Weights of a small transformer language model: 472M tokens.
MLP neurons of a small language model. Each row is named by its layer, matrix (down: output weights) and neuron, and shows model dimensions 128-255. Each number is 500 + 50 x the weight over its row's rms, rounded and kept within 0 to 999. Numbers have three digits each. A neuron's up and down rows have the sign that makes its largest values positive.
A block is one neuron, or neurons of one layer that tend to fire together. After each block is what it responds to, as a language model described it from the Wikipedia text at the highest values.

L2.down115:500493440555516434476580490536608562478385560489456563479489473469428523638475495518428535500533476580532579524515473469512546511503446492461549517426573502606449537428563533454496541584554438454549510477555495439446550493554530517556556466467516461558390549510473483478561538586440476508485601612414491511478498449567462519504475485520701488458546504624412488482514506549529461573560
L2.down142:508423530457536424525468437499480467545434492590580493557533413438472483395442436485448451531456580542459526561526471488515489506515474496488565575464530500445474435530394481473504484526385473583508511542432451533482513452598543570546486588564582530495514430498591431626502490405493421531478484473484603438547366464418540516441488566460412469417497497545446599538554447428454445465539
L2.down149:495518535506469451493505523480465575478432502524474491404480479518399500499387469552558491444467580473496525476490456479436433519488441515512507446482494513583600570494528527487520502560495542377389450500522554407463540533535474569543455565428396480570450563414500537611434418541442527504545567528526494436516472481561410501521541440573533492483576490598453509503514434472516530515490
L2.down174:461548576491487511545519505512498467471479512534539449535529470516605520530501604498407459462605494450502471459471432541518423443508510568593460516515500466519508489438425540403522620498476408424559500455469558499509483475458435505486527583486455476520503632584447481463592471450428455487429530486412510484434513452485578509445498414435494526588450486455533421542546538469451554498497
L2.down192:472494512556476518514569517527564591463490502589580442521467437505451485490443523438520468594475427534530496434569582467529499569582521465429492470559427505505507530440461446506488429575492499574572491585514532472477533467483500511449541518497482605482440500460465534468439494589476470431507558470431428513454507482475450412584403501508622576431512490570516487478425558589423456475496
L2.down206:541464583442525455556469478538505487506502442471593462459548471527536489568505456501518637427589523529501585523528432561559523488522447453529442574573493563408457464477456478543420444479524463591473499579515457492454471509497438486504519467453518512530557487481421451546411472559419484432577464521578446557551416445479556522542488544479573552474495482520476520531585537516552495413454
L2.down223:448479567500473488559539476494533429515519518523468550453456443479486490524481485519556507445596511464403475476524568538535538575404432525449527533452581520457507499503502593503565598510443516561471491376551422535460468462581420535495577494537546593594518464433516525459532600440417480422466594604568457476627500515460556462480437443446489464522579446465510509457464506461489537550494
L2.down277:562525578434528554510481532470546479456501521513436537483556495607416478548430459518511469437437495492591459494573548444555459501463455480555489455472508465485548449504638488492561542496504521441538535436446533460503506521515447531468475472487622502575532506541526509519463417508629586511572454460490531420460484590439507492449542485409518437561542530434533549490521430503498452448409
L2.down354:538413542546569571465516565447486479529474531614570515567523496650507512493518487559564450495548545548591481479569633441547581462494505464549451562438543433481493407466525527553489553418502555485390481470479577579558525538499549493553615543527475503427470508496482489431490487543433513450462611484500455511632436532498519576550513481458419465601538490531432437456598461483483485523475
L2.down396:478440547519559437483482467467544480387505516496569552375573536472469552535392445445451475537456469459508489535513561508479419473567458510517479490468457458428555369540506543527451521554583521538610493486471535559494495504386545447518545438460509471491427528450550524403481462509518410454493616417545506445527483477490450440487594541512504493499506467538536574490432501552500445452422
L2.down421:454375532468623469537454515446525518573542512446571522516457469465472527432474523505454567483589467516533520534481530399419513569516480554535491561530573446469446524521478433486503452560501570567527451488564609428532476371513466456619505450403490434498508493514479526458466533532557457531471528520594520422454574560575385562535492469441530470574510455477491555453526553518541478486549
L2.down492:515479464462544549471533502558503582570507571542546455515492561429480506556468470484384525527468508491505453583503479453517521539493552437528567481507547502497457581393478548423462484490533479541514518492470523446512454580561458410453409444503502441604565521506539532467571486504478507508395512456603522556506516421446524551429432482470473431502509426430490517471450400568486457514515
L2.down512:456388571519551429523559461416491576596621520456553466522568500523501486481523450442484496441539544477498497530457492475555470471483573386487561453510486516466541410426430443467540475503431458508475421483488598499481513447522369564582483487484507511457534621469504477488459531484489537516489492459445423531497453436482510492590668436487514449484526526456488570447489459417489512427567
L2.down537:485518432488507430461445505476523504538532523517524472446441465526577425592491519481484532492435486524552481476477458453444394554471523437505478488543515493554526535499494476493607531522478507586693629530469465569524547514502585531555572433430495518581441439481541485591486492438487454575464497434521552555475497476469566562505537594540477577391561499529456486592512512585486549537446
L2.down631:541521537503472538474487463488500445470504476450527508481562431505526475503563549440461381530466567447556566587551536481435420534441485424476495454479563396553548573457441454518420518429533505564482440456467542496510498589507554506474528561510414524607516495450510424506471488617502484480581419595522522522528448491545509476481534552504481516516477481590570434544477514488479414597507
L2.down699:544509545494445457456419613576480569533535418436566496495510522522380536501445597435458435533498510536477457532466503486584474566524569476471555535569496429514494563572551559498566453518494500415538530479481461399413452545525516459507637502516402491507477572494491549404445565421491503479530484542474394533446521499602542452483475486474479554528464465602537393573520551507535450496491
Single-letter word pieces, mostly h and sometimes r, split inside words and names, as in wheel-h-ouse, Ne-h-a, Sop-h-ia, cur-r-ency.

L2.down91:410466527410516515534481569560440531518539423514520547546480551472449529553462528594539449536450443512500372514513511521496401518509440516499523493545390518481506518476517524467540533561486467549512459485461461530445459558512432471562492355457470540539514525610595486530483472654501418536484475561500492529543453539442553462500544534562433550520489555480524498518587464495503517501339
L2.down119:458563476497527499508508516416522544497494517521411531440442501644520520542551587480506584500575559518541544480526564489489534522454460526580439491443464490516547515545423511551490502442469490549538510572448492399489372455513522534430619547550525509471489512520500438409371520590491492499477506560508484563588546390537506603469535488529585457497500388478465584552560472524452428520539
L2.down168:534486495519497458479597430465558501494553404443558593465568414431598502554549561472498494504601575659531475538476435504455438501479583530538430555402485423494497543555498500465458542483487426552563418532514466513516486526481412528516497540584577577556506469427535549500512514503450482538530573454474519446509480458504555538506503561443475522375495456516565471472447490499517520481592
L2.down179:534466488591444450424548372444571583530458440543490421489485556514587458551473525410575483442472507541568554523423444503482494539524511449531517500506517498501451572484467542512385461449598403502505519454519427387553445481482523580536492516535506567513416571447495560484460552463425671525421490576535591505510563526451475462494480526540541457471545484501539541488497585510554435449388
L2.down220:414459470471540528542600582493514461507576522482475476439563464406557478462518488431420546440502501483527530542501473485505450506554609480507487484519393508517636452410460576402588502519451515509502461528517421441549480511530510514519461499528483505496508469510514558514401511517434436500556466478437470566451541447491454502553425488408423459481480519484526470461679439417555498519423
L2.down236:484548477561586428482509473502516547463530477454466488512503414475431531564487473516390397518489502475502514472527467505551535447492497458454573540512417462531559487551457549526561508438467509562462555569558447397581520466464503561469450466553460428493526621572534507453449544566515480593514555462588536484500536562435471554556503483614423561594523447424443505489540467522496458496441
L2.down263:498445568542440419476570503469540450538532451463440608481416597417547540505456524486469582506497586516556552494489446485570504462488485595473533480530541567626572458573501522527507557487559459411514561471515549532547621543516562503561503451538486511491441520508515511467548495489466493582518488467467556454473477604470483529452536516487514460581577464469445477445554422437495521492505
L2.down271:453514467450504518497575537580473546551467469444588480504488561526541445546509434579519483423536473464470500422511557521443490463448599568505476524459410461544561507551546526530514382576582553410449499453543533464572535488478504466511572517363466523542481448511474509380466478485457470523558553566531447490449457483556465502492495480562584543547527509516554576491463439559517560557406
L2.down329:435500477449352474420514469404548459459479495524568547483554509561535499474515487547507490541436593402473578508459459483530512564532515509450451439547471522525549551519546478484545472504434444474596618507506501427497513532444480475405555448487486471490574566481463478481494557547445484542465548482473483492608506401610621570510479494518542469478561506485587421413513524610489512506560
L2.down486:505505472453488472520492529497509409517484532577506577507495447574479402484487539527384499563500416503520457477452411565458539435508410449503441468478532451512417502502477358525444507559517519444451529493450472566530547526507532481571509560526539509481382521486505505469498458475414541522503603501543583618487520471478461538462500448549487464357496506518459480509506521438601515531426
L2.down490:485525572594521505468469542463585502493513385521458512482456476610544463479564526479522536504414507496429475512507430570449479506459531521534512456546498442600470483520459475589499451453473550403587553528562493508494494435510439469468410450595405477424573521485530484481430456444516483469547504548485523455531496464527568582593512489542407588498558516463528422536526504490501443487447
L2.down506:444465553462569568418467465499488463455414411532516494484427530514515506499528476471559511445498437481452454480557452496542545479479488498492369513394525542452470513505391510494483464568505527423538505515592413539414411492426438470426511653443500490509563617518537535579516499501424449463484496476467524445613484541476531548478514536565448480488566604493550490547427517518542502441496
L2.down584:589483499547587488469461474564567528484501485565564567403479507446558575480497556503464515519509488507466413448497496474408541501403472478434572458531543602448558536561502485572370466624503497537558504544431520485501562534511544565479472487500507505401523545504597509555500601520589473588481500449664481466464507508499598465464420514525560511554515566553428534563561508516393596561484
L2.down615:461570568413428493521464507480530482476497456540462496395507480439450449520532474531487480553497542594516604498459404504487533506557452459470524503566523395531484542458581495398420528476528448485506513519536517444493495596436365386575461532610603473459528547511547411516515473522470478491416497514569436459467573579510443533590521509561637508596518424468495503481596580537596605517493
L2.down671:407548481452487446515512598474508419476379408407583511441579506537526531469563390489514501470510535505556535503448514464530525501505547515601529551484496444484518533472522532508567520531598514549486490478426478432539584549424474465441555578460567589610537448445513555494572502463495460444482525491508355545472466465459505500477489513496500527517490511439547553412508450456559613553492
L2.down692:480451506451492380428499461430466481530525558482438498499542553490522528484524439558424477547518500547531514527590495494446502498521464525509468493469432491511537439480540450495543508503431490478512536499447514442391444477554519492535577540452428389520489490521445465520445499470518530423488524548531493451508486453523512496589582446415564506424366436575432451458468480443590431441443
Word-final pieces completing a split word, e.g. "her" in another, Fischer, lecherous, plus "end", "ar"; also pipe separators after numbers in tables.

L7.down661:562508544518491583505578546482522502385602570548412507522519514496509488510518538490488509552502527603476546539536395620475516453431530496484215479500425474498399539416518442540478486480532502483485515419512491560575491490533528490499461522521490549510497490536578488545550427461498519520472514493458465500464446462522494465445589476542498479462473559495548559548459509531577373450498
Fires on word-final pieces of split conjunctions and prepositions (unt-il, th-ough, beca-use, includ-ing), on clause-linking "and" after a comma, and on table-cell pipes and line-start dashes after numbers or dates.

L7.down61:548510460420458516511533487540429496411484494508469449453456489478569416491545539532488571552425485426539451523508569445516458533457449578512487464460501474503507383614483505515513434467458502499570596428526619546478492510486493504544505477494537531484529463507436476434482477472448488581487514491476434439549412560537571509481474469438572557494459534488430506511437485531461564482411
Second word-piece inside a capitalized word or name, strongest on "ines" in "Chinese", also "ing" (Bing, Singer, singles) and "h" (Jhund, posthumously).

L6.down48:525488489574476511484449561496470456512544457499477532561542473408475551527534536507431546541355500594395445509543468443554531446542504491481551495476447446487540517522534539503507367552560523447582538544463437468398483504446380578534519514540507566551497435450491462449522537432510481475450513506527504463485482374504574426537479518544481463579511503474502451500519514533545472472518
L6.down191:558457566497396540484561479600583449528524493445481484398442499529547450461606539402496497533599546582522570456519474563476542552556566545548488506478435521457540517514511537544532542438524482510493556496533555453488418491530503511513471525498441530542580490523452480474610449596601497500463568477605513430505517476432510408485490452472544509369516426457462491489510584488489522517497
L6.down335:572445516504486481431513520505526503484536458516469480465552536530483522535546467531438498433451385524519543475434498498492489352492495608450684501518410560554492522470568579514538502566520491432426463432498590524491433447519410506519491515530499569574426527489575411541429528513414498476558476462514413469527494481497501443580442460512389477501460488564507532471598501455450487479541
L6.down430:492538543517543496463565511597467442549474478392461476436404506520448511486533632393464495427512547421542455484506463546514437468530532558377492543543598518473471503559468466478479530425371566480556477497504484527535459524401509572629550505594533505590523504544507454510419458481524470529547487505482446499475476459465504451562485537416486431501535493556479483573454466567452577492512
Short subword pieces at the start of a word split into odd fragments, most often " wh" opening while/which/whose (also H-is, st-r-essed, J-ac-ob).

L2.down58:554582528584458445554452499503491503447453489626456465581454407533457492517448524494565485507570494459580502466551547590527495538452559449585513531517498600511486560503452413440445521589449492535498489444539472510522658497563469492481503606509556403477570456540502452538469507420593468446498480584495458519421532473491450620460473532590495516465488523472452501452523622527545549501515
L2.down81:494580545427493497432465487477460448394511516520430533527576452458544464529452415502608506438481504381519466530483550446471447497455492467552452475554508565498605534542492585384505524513471585485433568433525485441524507528579551489487533411552587499506534491494493598473453562499472464545495495563500494554501493535534615569532521487524587428572453472586555493502589482479585498424546
L2.down86:493515463538586436492558518502539536506515442477526484442565560525486535450445554454430547578507486506503515456515495559489425531607490544521556524463486549479489596500436518534441496505485448574517487491528475494543464511481485496440500479521450558516457527518583548513481503466475545594495532517412466513526574484529531495509519554429485543499433529369508440513499516480435420554505
L2.down88:422504539398533506479532518465521517540488504494586479391477467562587515505572583455482472508421430534557496575553541498456451485468508513501540592504476436577473592509594468557563492510443532471545466558503532524534517459467510507461487449573431505477462478494486457463432532488483532606496472472532434540464504521522579459549448475518501408391441527544473509566531547435503527505550
L2.down121:516540532543483453384360474556488520549525458501563509516506443446447508567519506535452521490521551463582507455476507458531495578469610524559484584559488562380465495501517475526441470489542399472581467484411518429421466567528487373467479423484524497502564458437449561553512457487571447473543514503527490580420500469555382595527460554400581464577448603485507531534453593494447524438569
L2.down190:530466622565602562482477523443461490558469535478467593580459515570487478547458467415452583487422495572488409557515534515575489569505463508415505575431451503509522521503405522460478513482468411513402509592463490482502512470431500445516494505473540474478425512449408528553568475450451593494523548464553451545555457484534492548506564486543429498459453573446451533482579438465514518446436
L2.down343:513529570535529500573482614475544534508576415495493544466492492461546534624440449485493547548549572379500487476526496571544467428368473531445539509449559481468435501455467417497443443443520470489506471524498506575466527490422523411470541538509525486567474502529533539469465439426520542495463520491481459621486519556516413507450444490487488497527556466528477494533498508454504544470560
L2.down422:451508421536559498433446545558422517477520462512522503507528577479516441513458488578484590602480539560616500474484481398486450510476486471493421492429456501377564506450525443592511618576454386500479478492397487434435467464429587517502461461585542482522527437485611550561568514474434445530525520385527484562527523531503474521477414457506568432511608477473466511527537594471495478521479
L2.down428:556476515404425557500479486512484525585577507455492502462446545531482483542436640569569508466431505533528530510492536487594523465544530472460454436528438582547503497588573484517556400569489480439417488506542439442467426585434445579488530387471494548485554487433448594538458580474568484518556516585452459571539450477594411549449455503532505525512500512491496508525474475531552559481502
L2.down494:544459515436531538471493519450459480466472535553517481458501480483514457564529461505452578514463565571513596592554520479538480576484560456417541536448493534507459521548370471550540552543572448493579447480522438422372491452572494554452559410577463504438475422490542525466474461405582436490559524560547508446500485446451474485494477468508587426484567501539445491488479526484592564475499
L2.down495:551524549448481434463530535515467507386483507544512531521460489517575527452552535487429495564463474553514468507534550479537506613530466482551466567490526490508527527542440511448519559575529554536573443479477455542413518514522483535561508526580463692493513476520614541531541419530504633482461451496535411460451487526526520542541546467477502577427519471486510432487496466499634468503484
L2.down573:418597597477558492536423439439579483588401488424528490512474581562522454486435522525494465483536491548456474498504504402508545420526530562435481552445459490467439568506484491522453460588487598529534479459572406523518460512559573442489556508514542479504464507466540474421522473473530445480507567435482534380479459441559455456494570431474428511580535530528444422476470565472509566499441
L2.down591:464473499514422563459556463395512481559521494442528464528471472530454479549490480390470455519523567528527398444468530522474444438467522574520481479547485482473459464473442593475523568497502405522573469405506546404524569498526509496532471423617422497432540548506562496504603490417461454513527529515500451504514433506467461490433503521435540507477447573471469536500448553434514531533479
L2.down617:489552404486502497492486504490500539547481541479487612546397471528549429587502449499477503469523531454565526397435410553511595537511518482487437500521411517493514486493494497468449516516498486523458457528519524501598543506396423477492498443494418492456568453525483610477501528621473540456494422543573424516529534542470451538466482508450497499512484482514508538491505638509553594581441
L2.down626:526503506471484402486456531487445519523499530412539471523422507533484623481512571461512480526481458564503571531455399558479477393474452521609435529600413513586486469429507441411466457571503358500556565553503583501485547428542443486525510517434469512544517464496426487447534443501547406508514565417443478573522481561547554428531484544515498489540503445490558463521506426556506510470442
L2.down640:539462555569502476481570542453574434533445488537467456453501528455405581456638515375432479385544447491462596474486453505589503513466543552552472528572507488457514461435418530538472489561439444549548536587552625492508537579428461452528439539543559534429461479511533524530570442612488554544505445494509502429519499430456465532451500458519506458464498471471508545466462543551516414542564
Dash bullets at the start of a line in Wikipedia lists, plus word-middle pieces like ign in design or signed, ren in children or Mirren.

L7.down335:429459533515424449517489554446532450510419571496503607489556492525528491452479489497423433536577530568454526544502527517476487497470505486498414502367440459571521476400549506546510536482452467498439539552483474474499507444401514480433481500539465564458523567533440505477555446469541480621471552596476570494543486514461469542483462498513513462540495443476476522490482622460549480439489
Second pieces completing split words (cl-ub, cl-ass, le-vel, gr-oup, Dem-oc) and match score digits after dashes (3–0), plus pipes in sports tables.

L6.down77:554497467446547533490491565437497408470483481483478474600524591552424561541566492505523541439603516509478432509540509506518482421508413541504545469553542453529518536524532555601392550485418508580481498476503482517572492534476523521470512464451449480521442513526572497393527593468520554426518426538560554552501454601437464479520512465556467422498460528543441547443557584495592496514479
L6.down95:486557515517515407472507519608544432477535505498469544468439460555546607585558472435551532508484520513442520466537548491533481460513554466489481514536555504546408563570555519535512420517422523509384474531537500523553545438515525483426463544500462573543472477471507550454512453507531446470560547484580461521498442513516458543427476528454566570534596467513551518504510490485489585470581
L6.down264:521404507465596632475485538543494440428440497507488471462548501451503563532471448502492626419507503562502476566515543453459509418352466437546510482559540460533479557598495456546503519512516502469488508446489508460502553405525529473436443511403465454547518513522625579506548515591370469505466546444548555572483577486470483482583457535421540517555496494449519525518543416494497529455539
L6.down568:504527509456363465529503609466608571510452599516455433557540502525569523463511580512543452505503534474464528450533434532421460476383477412506467401535488534491540445507566467450539503448553517550461462469614518421486409508506503430441526477538557448477478495490550516546506554463511432628454433553598511440560441494466441420390443464452470509545560458487448458448486559479460534480490
Word pieces that complete a word split mid-way, strongest for "ther" after "bro" in brother, also b-orn, Net-her-lands, man-agement.